config = dict(
    num_key_value_heads=3,
    vocab_size=5562,
    hidden_act='swiglu',
    qk_norm=True,
    attn_scale=0.125,
    tie_word_embeddings=False,
    extras=['capped logits'],
    init='normal',
    beta1=0.95,
    beta2=0.98,
    lr_head=0.0174,
    schedule='wsd',
    batch_tokens=65536,
)
MLP neurons of a small language model. Each row is named by its layer, matrix (gate and up: input weights) and neuron, and shows model dimensions 0-191. Each number is 128 + 24 x the weight over its row's rms, rounded and kept within 0 to 255. Numbers have three digits each. A neuron's up and down rows have the sign that makes its largest values positive.
After each neuron's rows, "fires on" lists the tokens most often at its 100 highest values on Wikipedia text that the model never trained on.

L10.gate289:120118118168166134129133155114098117104133147139093101095103118095123100154177162129111072123139147146118158139109144114139104143137150143140130136114128134141152082107097087164130139142108109158149101141135127129151132136084118134079065123154117133121147128158107150120126094093184136129090116120146117123140103153173105122148118153120159122116124146107113143090111104137119145121146113151138128116157089116153102153128149156129110143186141094110173108148122114124168129129092114157170092128076171147145184123107183105143097129136108120145177100132116097120151143143133104177
L10.up289:130121115137134157133104159160142145140154115123130114149133157091121107130141150114144136122123096147129161106139141088112121123120116170183146121163169103110114167134109104153147138133123050128116129067077141156123103105113167121140126125151147124123123126087132149104142115121083146112137157127098140114167139182136074167129122173155104108139087171133168138118094130131097101149115143127164176085106108131119123126129138186165153109134136130106126120153144121138120113086089149122099136102122148112130154100086146137169119143119116116131159105156124146144149158130164079159
fires on: "d", " m", "D", "v", "n", "\n"

L10.gate187:116141123148145137129122142122115148136111112151161147202115087143155135140123149172119068177127136111120185151109143184139178136137197135136122090142115116102132129179123097150127132106122085123100101145128126101091087117145107121131132124125111140140174108110130126107141180099135147134154140141071138164168130135130129127105147136101147154159134114114147099150123102147142131113117141156153119111160145164135098097084108150148165137145113149107096104114130119129139168177128157088165112107112116109111126103129128118080163136130152128127084125132134110103161120140136148167
L10.up187:128133115140101182134156098113114105125155101133106109171126134118169138092132151139134125135145142100133107133151135077131153110133168134081130102100125096137143118134131094127116144138113112129152164122119113162169148076093138116136128168153152126117135131158153148125136126147153113148107110164126131100197100146107166112165125111116172149183124143090144125122139101130127112104145175142161122134138140137145113144106118094149134144161186161141109148117165117197100101105144158111131174116125148106124137108093140082094128179099080146158121116132081108105135137110128145139
fires on: ",", "0", " (", "7", " \"", "5"

L5.gate362:073141121111175125197135184122098101113142125121145132111158165140097112102113087126098143125134120117108157153132152151176129153129157169105095103084087087173130144088139117120106139162138102134128118102108123150142133140101160165148134121113159127156142128165127176123103090119138176096124149122091135121154148079160118128145149131121137154121141118115146119110166118109110127147140148153142130118117076115150090171133163154128145123149146107107120084117147117124152162093064119127137122133070125131106115136110143137140086115121162125116154123131103136109167135125127147164
L5.up362:114140131163121115118129148151107127131166133134128117119112128133118156146122154118095183134156119092156105130171127191120099175184118147085134148105141139137143128154152136105131143093137135150142144147188151128092072133149127166141114111126140122163110120154125119141137116123128158178133155127124101134133116089125094130151139149104073077120136152101106145129151159100123134061087087140134147110159129150122134148150132148134121143149170131110150127126115135105151126092106124139135119121088111085140147119137159110136121119169129081111110209120091146122139132149127178159
fires on: "w", "l", "lo", "b", "-", "re"

L10.gate117:125175101092170139114122073142154113127135130108176096125171071121160164092144115131118098175176108092128138130123122119121132149135110117124106102119151131128108139123129108127110112117115117163122142137102148104094142165136074139124145148187124140108150166084153110151126145119129164111140114087076115138120078160130077139140138140125128143160136143125089091117116146135096157081111144178157124133125132131111089146123110128093139110171154127131113081085139157166148146114137160139107085137143119143142099127161111135106188132121139103117127119140113111094129131112102146141
L10.up117:117143098170143086120174114086141172134143118120129130100152150123114149156100148132107136115144119120138092141120146138152139129109164148165130189102110107107122096085168077156126086163103117160118117105148121120082116124070135151091149132136102118135131150114172131122094140082096137109133105106167114124093113135150129120147147157083127167101125117122126102108113123130154125102124122109093127139142120127142120127090115111179143120156158151144139102150138087127154102113111126118192145160116069137137141170116130118151166171098124096140084108144121110135128078138108125140
fires on: "9", "5", "6", "4", "8", "7"

L2.gate97:102117114135107148170076147151120097108132148139147140153110158145097128115118167139170172126125132159120151110120102144110135191135161132130089093144160134141066128160108150142131133127092101128125138124125152148140120081114132082111124109116090117158138112089151159125115112086115168132136107091095127174156117131152121095157133164135146106112150129116129134122142097102128138136127124092137112067157139114111138102132118150144109144164109109072121153096148176128159154140120159153158134157150123116126156119116193096143122149163150146120099094110132104106104176126100104133
L2.up97:107114109175127148159075128138170146101109119117128149100093138119090124123125156169144137144130152128093148072096126153118146174144122151156102139144151130118141172177136087134137138137115076137125161099109148150169117102114088118132177122107091146125140133135163142090127108148170138128134121142127143142112060103074104118132110144161137133123140160156144117139119124092099151142124121124116139175132130152118120139121129118125126159140105115105159138111137167165168138143100144133117114133133122109105106109105162110136107115138171127141118082106164130148110168166055168106
fires on: "oy", "ively", "ent", " century", "ly", "oth"

L8.gate274:163127096138119156154121138135077134146115122092096154180128142137111116132147185117094129184205136102142109151121124122109148142142208152112135124116154120115089102129084140121078121110137124104122114151135161084133149125179081123130111148111109133125146103113124118076133141096115122120123143112126135131149106093157122128145138111088177152127119122129138101134063129115134100089165136162124138129120108133143128103134119114116149107131138127156158174125136118150117115133085144099145133099111129139130129129133160117097152155105140105168055163102117137094112150116148147124
L8.up274:169182126116077098142105116163101155129130092142137118132104131153156143114130146157116152146094083147117135138153160129153140091182140129131166135125122126141163129134124136122121158140153136123153135112117131132151098118141132138132177154179130078164097094115127136135173116137168122106137125171076131115149110127128116203132113120080132158124103171163164157107149103146154165149137088124144138175141170163111187135132121132145125118115142152137135126131107145133099120127131113170105121097136124091117128154141182144126119115116177110170168098153130142146128131151142128121
fires on: ",", " ", " |", ")", "1", " ("

L5.gate325:157108138124133159147104144133106157114144113124143123168146085105097115148093150145079118149177105138113080161158131145152161144124178190101118073123163117138114106163091097098117144154117117130168114101107111164162117106116132133144123119152112129131164100121144188142096118155149156109119130153130121159126147135159143107150111149092135142140123120159121110114126125133107128136102114120129114114154134120127107145117093135136143100160150121135097094140151129153114111148122107148125096172138091113077122168067121102089084144093128121161104101139104143130159147075116087142
L5.up325:140107106145132132138091155160096141156175134138139153140134092137149155145155138073136160102162114110109124150117132148175123165119156121126156142100114110146138122114128098124114098168136140143124117127129108163131103122145082141162141133146142139113135166135159117114120092134099124124092123082107116128078101123176159100132143137158102090113125142117111130150122110153133061139130118125143120148093149170148142106140106145106139118152168111117097150087090175145163089130087101130147113172121105157094084167105190162099110117111109096105139144105123130119119170109105147126
fires on: "st", "l", "bl", "b", "ch", "th"

L8.gate368:170125104148103124162171105154146117113151100120123110140192153157125142134140108129103096192125121135134086139121117123125113127150115110109145177150115117157090128129102144142086133098111113137152139078144164140139165114134085103118126125151189138111130117134109140115143113134120158132108171128178145161142113089103109126107067148099118144200134132146086129126123105134153085080135183122134118101112118106120104092149117137159134123110183142110115146121123143114124101104137116124088124149119105127141118094130121129155121153104143106131085143078111152101144109109099101143
L8.up368:113153149137129120129142139157153151144078141102110113108138127136120120147164116128128167118086136126161152109124156179117124174151096113120084110102169168144145107144119083125141114094138070191151182107118115145161105163099100161132125115131140120113136148081143116125156113150135146113091197117143140123157121131105136152128125180100135099133112097139122157101144135128162107118139086146128117152118121146137109149104137121110137125122122106069134127124173105143164107119155100108133095065155109122132088133155091143108117149137128107125129091138142118157180099100142114126
fires on: " of", " ", " into", "m"

L2.gate256:130135071116069117117143101122143127123131139121123118158116126105125122117102143143142128160099157091132145087097123154128109144171148140104110150138154170145133098107127145138134131103110098112138096138152137097127172136184119134129144131136110180132095118106134126122152146107118144145141138127162139121069135106126085143137101140164130069117159122161120156133142142135134065093113106054096126137121125116109167145116131091111136161167106089157131161141129134115115151179121171133177088150151107096136138151151142126102116097110186154096096151129121086129126125109130128113
L2.up256:134112130161097143132132099146124160163119121129114126171102119121097136159122153131147152146115158129141147110129169141126104098167127148105088147157128155077149162128121123122099120144118110143097101139147144086103090144121120119146100116144121137164137112134144124120127183080099169126151161150152099127122101107142111134157138117178137056115146191131163159131156137129122107131160053100113164134127143135117118117152110085103106171157125073117142124151128193085108162173103135110169115116144111121125117118131171133119106142144119156128123138130171135113121149117122132140
fires on: "y", "al", "i", "ent", "ly", "ut"

L5.gate104:143129108111138125098154159102158115118117133155116146125072146094159135140087144156126151137113139125118113134150147084133093157142169151146118148145120130165124107088109083156122141137121102144122175141150123104151160088059120172108117123126143122132113138140142124097120105115134117134131112208111136150100160103156167096136127166138097148094132190150110088093131112116103080120127130132131206110142132067152136180106116105150154153104122092124112098146138138118096135143131152136090123123133131138144111108106143127138109109119154130140124094130123173150123129165120122123
L5.up104:144126114150140146088167076124181148111123137122137114117096127091177130147113128096117151130130118124117119157124129106127093139105124166141141107126138132158146123118097050161159156148119093122151136139169114129132152091089099182107126137137118138116152116154136118134112118085122100102149143186151171164148120120150131119106094166129093125083126162164129080154131138164135087131141121093102140104175065095105132111136111090105111155116098118120129125171128134127134122119144133073117163132159101115121141095133170169111123122124120132143126108161118158122137155143131115145
fires on: "–", "-", "y", "it", "r"

L2.gate77:167121115126122100090113160135134108124156136097102128167088112120124121162115135126156137135153110124172089120177099139146128062132132110100127104115142110126130125149103153115130183124129117121113134142156140098102171151129134103116125099134142113152100157110112126193111108092103175122094103093139120116119138112145168146117095172148148142139147116098119098117102096095140168142065142118091116092092123087121122112108151131134128140118153118083092108147120137158114138123141155153145125135167119094144109140107116131114073172108125117127077107149119150087104076146121142103
L2.up77:118086125156134152142105138142103131151108135114095180142111103106142083172114135112125150130078132168135112144115117159137091112120136104083128107114143147156102151101080134100071119126120103146141133137145116100127132128140114156131187107126135152173136116114137165135131132094120177131111114085082130125084107136106112136132127134122129125157111124126122138111123109151103128131115153110132137079075125146080118139098130123093060108134128131106102086119113114162141154124149192159109117146184150131126161135129088108082110167109100152163096120128139139128119124142101127173
fires on: "al", "il", "ot", "end", "ate", "or"

L4.gate70:158127110130130146086150138140111069158114153142072115106150125133122126083149056128139144160131094155102132142159137103130128117125153150116112127109132077161113109128110115100131180077141074138167138159149127120160174117105114126124120091120133111124147080141131152129115152136112138099101121145092141168153125098137121121147150125132092099139117151133082138076100133148126138084134159155151171139127083107123123115143145137125121134087146104124128133123153126151150103146137140166073097097107152120123134101083139160101140109076112148114145086147118120145116134112160138161
L4.up70:088139156115144128111149134133131146133135109083103114103160128104132094073115107174141106129118096111132108098128149114140162132125123148114159152114126136118113131093128137177123122133121058161155131100137117169190120088097120129096117144126186155130118095142132098104121153145146125154102094167118108171106087174116122067123115111131087135118138157145117129128120149119144122104117161136128164141103132153142076116158146158166151118163171127143121087137126150162162136096124134143138138137090143127089113102138110136129154150103114128173138143191136141127139125176151122139
fires on: "n", " career", "d", "y", "2"

L8.gate237:109118125166090167155134127118120122126094121144147126090144127150091115103113131090092135124140131098110081145146130088131092127157121130098134140156154099189068151142114101118092132116102130113092133084106147157129159131123141145142160147128119134153143131111124114151149121147121082125125209093110107126087139151154103125156123154110122130103187167133108133105177133119114118090148106153134146114134147158151131114126114110141142116171160126075140154121144107141128105137133152107108094147094112136156156125087145159124078099140107109121099057103102143130148130109110128121
L8.up237:173114164152085127079128099121136155090105112155128093158134126155149114103115108078137135113132133180188133152162127087148092125136127165126102135101137098102098122119117120113121144149149157133131139088178144110137145106139171161146145148129103113112118126090121108155122126103078096108108109096168123160165112154106097129132170101165103118125162124094131142121136115145141142117098109116154124125105177111154105080138150106149093105106127154144139165114154132127133120150175100120136122160117154146162120104110123110121088129097108107126161093158126082167122154106129109135
fires on: "i", "am", "in", "a", "en", "olk"

L8.gate29:148107113112136111141123158117136079084118128151129132116103143141150134138092111123165132176105131131163130108146103120120133173154196142186062154125119124130079119165124100139152093054134142152145098134116127091164137133163141161145158129155149088120165095141161153134122141115127090091119177099164115111113092136163074165133116117130136105149104138120137108148111096083127141131136091123129149133144129127171125116124144116162111164125117112160152147133140163121116120153117115111118113144127112140140096155132133111121124147127127184146172113114140125104159115134141150174
L8.up29:143144090169153136139119143147146131129153119152122122144167122101178113116104095074144131153081104120151146108152128099090159145116174122122151108145104092134106119124149136154096124176111115104135115146083152129121151132134114142110151171158103115108125113130129095129101153073114132136098143134138141129114072151145091142134172088153145134153103086132155167137100079131117126118168105134097095109142092119109150143112133120135098111139071130102143116146170121143153171068123132099131147130136141140132152090159168131162125149155151156111170081114137104132128141124138158144
fires on: " (", " and", ":", "ert", " chart"

L6.gate189:174135063114140109175135105167102157152141124169121162083105113118128115171104146104104110167111091132136090155137137130117115117102133161153118126115144106126082145097075159155087135143114124143137117149138103133149129108100108133101100079179126106144119108153139118135115097151131156122099166138157135111137154119145121097136162156117142138182115117154113119096069108108107147155100132150151154104126108122122149166136166104137106114105136107116121123144121144144141104101150161135109092157166117136124124151101193118113106158082152137117153126134097169137145108146096128136
L6.up189:095102110152116138140176152142127137099136117119099133128128081107112111127115115129098123177069125155137126113127170155162109156149131198123114140138125112149159102118089063132132145113127124188148095115122096126122112102140119139154133171085164082146122126115124135110180135130132131170093154131150104134126122132137177157136150177103135123110170125161146093112128167149149123101088131135119137125134095105123121181144064142136119161103147113123121081136164103161114144134131150119142126143133100102155112113148166121099118170138087128126134104112143146148135124124157148115
fires on: " ", "r", "al"